MLP neurons of a small language model. Each row is named by its layer, matrix (down: output weights) and neuron, and shows model dimensions 48-143. Each number is 50 + 10 x the weight over its row's rms, rounded and kept within 0 to 99.
After each neuron's rows, "raises" lists the tokens whose logits its output raises most directly, leaving later layers aside.

L4.down109:44 46 38 35 61 40 49 38 59 57 61 53 41 51 55 47 68 59 43 33 62 41 52 47 54 53 36 56 54 44 62 55 60 64 52 56 44 42 29 52 59 43 40 64 43 64 35 58 60 61 45 49 45 67 50 59 48 39 59 54 35 57 41 47 26 37 53 60 36 65 46 47 31 50 60 50 36 45 41 59 43 47 62 52 51 46 47 58 49 56 69 41 52 57 45 49
raises: "Gls", "stant", "orth", "tained", "|---|---|\n"

L6.down354:51 57 53 49 39 52 41 56 63 43 44 25 62 39 54 55 49 47 32 34 46 48 57 53 58 67 64 44 38 27 41 33 63 41 60 40 56 63 42 26 58 44 46 49 43 52 63 71 61 54 55 44 52 42 54 37 48 75 46 50 38 49 43 68 46 47 44 60 64 37 53 50 45 68 40 38 70 64 44 48 47 51 53 47 62 61 52 61 53 38 61 51 60 41 75 61
raises: "ates", "ate", "ains", "acy", "irth"

L6.down99:63 48 57 56 60 32 41 44 52 54 40 53 51 56 42 61 41 43 58 50 43 51 56 55 43 55 78 54 75 35 59 44 39 45 65 30 65 54 55 43 59 50 54 62 61 48 58 47 39 39 44 44 42 66 56 52 63 62 52 54 57 30 48 47 37 55 52 47 56 32 52 59 31 51 49 36 62 49 51 39 45 60 47 44 38 36 54 83 43 39 42 30 59 53 61 69
raises: "gency", "°", "//", "mun", "antry"

L4.down172:51 61 68 78 47 35 26 61 42 51 55 47 49 44 49 56 54 35 38 44 43 53 45 60 54 56 41 68 36 55 31 51 51 35 50 58 65 55 65 44 54 46 50 59 60 41 50 44 52 25 41 14 51 47 50 66 51 40 38 49 45 54 59 48 36 56 36 37 56 50 62 35 69 48 49 57 52 55 44 58 50 33 52 47 66 50 51 42 33 37 64 63 47 41 51 60
raises: "an", "a", "os", "ed", "e"

L6.down450:40 42 77 56 48 54 50 61 52 63 32 54 46 69 34 65 33 41 59 33 33 62 46 51 45 62 58 55 51 32 62 39 48 58 55 59 71 55 41 55 58 43 52 46 54 51 48 58 47 20 64 34 48 55 53 48 66 54 33 48 63 65 63 54 36 67 49 62 49 53 51 67 47 55 59 44 45 47 52 31 62 30 64 62 47 61 61 40 25 40 55 61 49 47 50 45
raises: "DST", "//", "an", "cy", "Music"

L6.down347:49 47 32 34 49 28 51 52 38 50 48 59 51 58 55 46 61 34 42 62 45 52 50 52 56 61 50 50 64 48 44 51 74 57 51 49 44 50 28 57 62 46 52 49 56 70 43 71 41 58 46 06 61 53 49 46 38 51 61 58 61 45 41 40 40 60 54 55 58 45 41 37 55 55 47 66 43 63 54 42 45 53 60 57 47 50 59 47 58 33 44 38 57 47 44 66
raises: "y", "ies", "′", "ions", "under"

L4.down258:44 40 37 82 54 34 55 57 37 38 57 34 66 49 46 34 52 38 35 51 44 49 69 63 51 44 41 57 41 46 36 69 40 55 58 41 60 42 54 38 45 55 33 40 55 52 53 30 50 51 50 43 66 71 46 54 68 49 37 29 36 55 53 65 64 52 52 57 33 42 68 40 59 48 54 53 46 54 50 60 60 56 57 59 45 45 46 53 45 49 54 53 49 35 42 47
raises: "ims", "itude", "ids", "imate", "ang"

L4.down486:53 44 45 52 45 69 53 60 47 41 46 45 40 55 40 46 34 76 58 36 52 50 62 52 44 45 50 49 39 33 44 56 48 49 74 42 47 58 45 40 70 48 39 57 50 57 68 56 49 38 62 41 35 42 57 49 55 56 42 55 59 44 66 38 46 42 61 43 50 46 47 43 54 43 68 48 54 40 39 59 60 33 48 53 69 45 51 42 44 46 73 49 46 28 40 56
raises: "ction", "cted", "ct", "pp", "ices"